Weights of a small GPT-style language model, trained from scratch on English Wikipedia: 15.9M parameters, no biases in attention or MLP.
MLP neurons of a small language model. Each row is named by its layer, matrix (up: input weights) and neuron, and shows model dimensions 32-159. Each number is 500 + 40 x the weight over its row's rms, rounded and kept within 0 to 999. Numbers have three digits each.
After each neuron's rows, "fires on" lists the tokens most often at its 100 highest values on Wikipedia text that the model never trained on.

L7.up103:499522503497518495530486544502532496464481509498519488567537463517432522529464490474425536445489494549515505477456528492467519412573491512467507526414481468477511475473488472457432507441478475468518484482501475462458494460491547574538487518520544565490496419592565438503498519547494532505489589475448440529544437485465475526535538536496509440574505550491540471438449490497518524512498
fires on: "f", "w", "h", "D"

L4.up997:472504507498495500470502563500414477470467417482582466443488551496504535445508519538493450474507494514484483522473447618456472454582567509547550464488478450471523520461475451495504577484565427498474508519457487479484567462537458572562545505515543480523570526492454456460492528450547511477498544539450535489529500492524493462473451573537432536549487537528499537529534490394467476526516
fires on: " att", " book", "|---|---|---|---|\n", "197"

L6.up820:438406514474492510487425524554498543466491483522512474477475532528504552463557498457409458559506524527557470462585486502509500533444511469600501488468409543515557478460510522532461453439472528510560470472458553546460497474498569496554522560470451471438529544455495503485522532460467536524460527442503431539478501500507479552544576461487476497470507471459494500526476493448459511506559
fires on: " as", "est", "ent", "st", "ect", " "

L4.up1088:434444503483493521489445572530500459536513450491480453497518565528546477470527504499462545446402430532549538507536487493426498490542561472531520521466563442511526442472449466510447442462499536557480457516479468462538537458508576521526514489523440499488492448512512520479526535482540512537601480494453492489533518565498447563512432476550491558457482480530518519577432508451553576549488
fires on: " gen", "ich", "areer", "aid", "attle", " addition"

L6.up739:421540552489474448500481511435461521513460527501493502520420500505490537477508528509515465508454563520520544473498417480452510468445533500528523420486468538508517440508482505503531484474523481532459469481435516582446524430452597488540433472563467493486504440495563515476534509522417545602470477483494459450449507567519454452530508485527468497468467515401450487493554532458401573525597
fires on: " ", "are", "t"

L7.up648:499509543492556522480472464533509493521425434521548523478492523543539579488536542569504513443514514456598522545478522432465516436422486530476538606467483471486428561508437482510518494459525572533479472465465502521511481480519497512526478507509494491485545529498534501533564520479490489548527516472448489371513552450507494590563510511512522518523484482480519558514407418456451503507565
fires on: "ep", "r", "ap", "art", "ew", " Pr"

L8.up27:530488489480481462491543506451527553454521495502515450479475491370521515511531459513551487537516534551524542548529497559533531521450517540474575564505496537546502502483467491509553502482598455436495524455492462495560477568534552494485500514541398507450568476511544462567489507493522591458450470557480467562441480546557507512502515546537485451465504513480463535478457483405472505464548
fires on: "os", "ov", "ill", "ind", "iss", "as"

L8.up673:504498510522469514477545541525516456512514427509489435511444511498463518534493468505489444466482514462519521451463492526516486470524537397482451474495435469482547510537504490435554504518484539481488511551487494476518546558501491478476486489538495438495497510491497529540582469440521470467475567554490527494528537442465430492536483456501454512495558538569500490412516527462481497483443
fires on: "o", "ip", "ard", "k"

L6.up915:537548453467472472464480518500456487488535498505459478488500484543496541495585484544494501468478516433520456487515551498509549475572500530479512506494492466492489451486533451500499438475530454500449497494475560472493508518491516518582441403464529501464544558530503504535521462493478536426543536500484493506496545399526520431527456595518452488473520558488449456454502490394487495462511
fires on: " by", "ors", "or", "er"

L4.up207:581564444440471418488507506505576518505532506481465438528528457455457503503528487569477533482479495552416494429460546541535503494470433420577501513428447531484506516494528541519493510490401547487535503510523447472428579527543479469543447441454470490490501419467542516467487531516496514539548524510500517481480508532514500517439559538509451499527461482467507507488450515592540511518507
fires on: "ace", " century", " brother", " Pre", " Other"

L9.up890:516537468501514452556517545480495468528456499509443485539460510494468525485497423518481519460488517534469531464497539423470568452490497525478475500586518490515480539508499499553419539481511507503520500534487521416410491500515509541532471494428427518520566436510542442492497520498454496545534511529496523459546576431469471551483547539456521481560526559518506442485529508462558552541464
fires on: "w", "f", "b", "W", "uf", "ou"

L8.up947:550473412529507470520461541465507575496464521494488451467465512504486560567527427511527484501569537517469557522515493491462506522507523496512509559575486522511525442501487534472594487488547522508470459405535485426502527515539522400456507521482462548426546522452526517475541457500451526491461477497545481565521446506423483476554552424565521402433520537450443475510505492530508590488457
fires on: "os", " version", " feat", "as", "us", " Title"

L4.up794:520554507501444529488514487492510480511493515465483431381542525508504497494519512516555530491470517523485448539389489507408531536547484550469547527459514449503476479432476523439508496516467504463496451508489538547429521472450548549502520497463505477544510502530545520461509459524552486465568553549508476496481541519514483436464555555484557528527473568470436500473539549423406499550491
fires on: "man", "ther", "ents", "cher", "ren"

L8.up1169:505488466458591459455488472519544516503498488547464491457442424479519560451486480475574431495457553497544488536414534438524526463420537501486517484478469567533440500530503527469504481481559457523453428507495527526532495468543498516504374559521454514452477505443528505504532519523448514549492514536567484500523500508512518445475511480546572495485473547515413542496489528435459484548503
fires on: "is", "t", "s", "ac", "ure"

L9.up510:456549577475474485535472523481466473467607489454536469474480453441451512449496532519498470470512488466504537484498480454509452461475482609467566485459398500490540502549504527507517552468489429454498490563584565545546456502452579484517422508525467479509491517574475487484475491461500526538520592525498436440502540413537487466511440538532450474500425495549526549450435452475523565507471
fires on: " ", "z", " n", " $", " V", " L"

L7.up1054:484560439449540519505556573523433484498486506494500482466435554513515539497544562513531580482527539508560461483479497529442497489454464527563477452405477528491544456510443528596527509509491469503458483556459577484505522520384505492477478447520475501514469512437503493499516562549462490544550439495557467374447482456522445404467477501516512550485526546473483577467481550518531553508548
fires on: " ", " |", " |\n", " (", ":"

L8.up801:489499569547466473464621535490429544536430456521419510449419489472490484396473489564471529556463521530494469551475483523526618465476514557543521470507520598528438482454512532522439590469530504498493478467465497502500454546456548542601465392473554557474463418432488561516546476487448543538533482531520454479430508526507465446533554538502478558521494521471565477492487498475499542522512
fires on: " pre", " ", "t", " Pre", " att"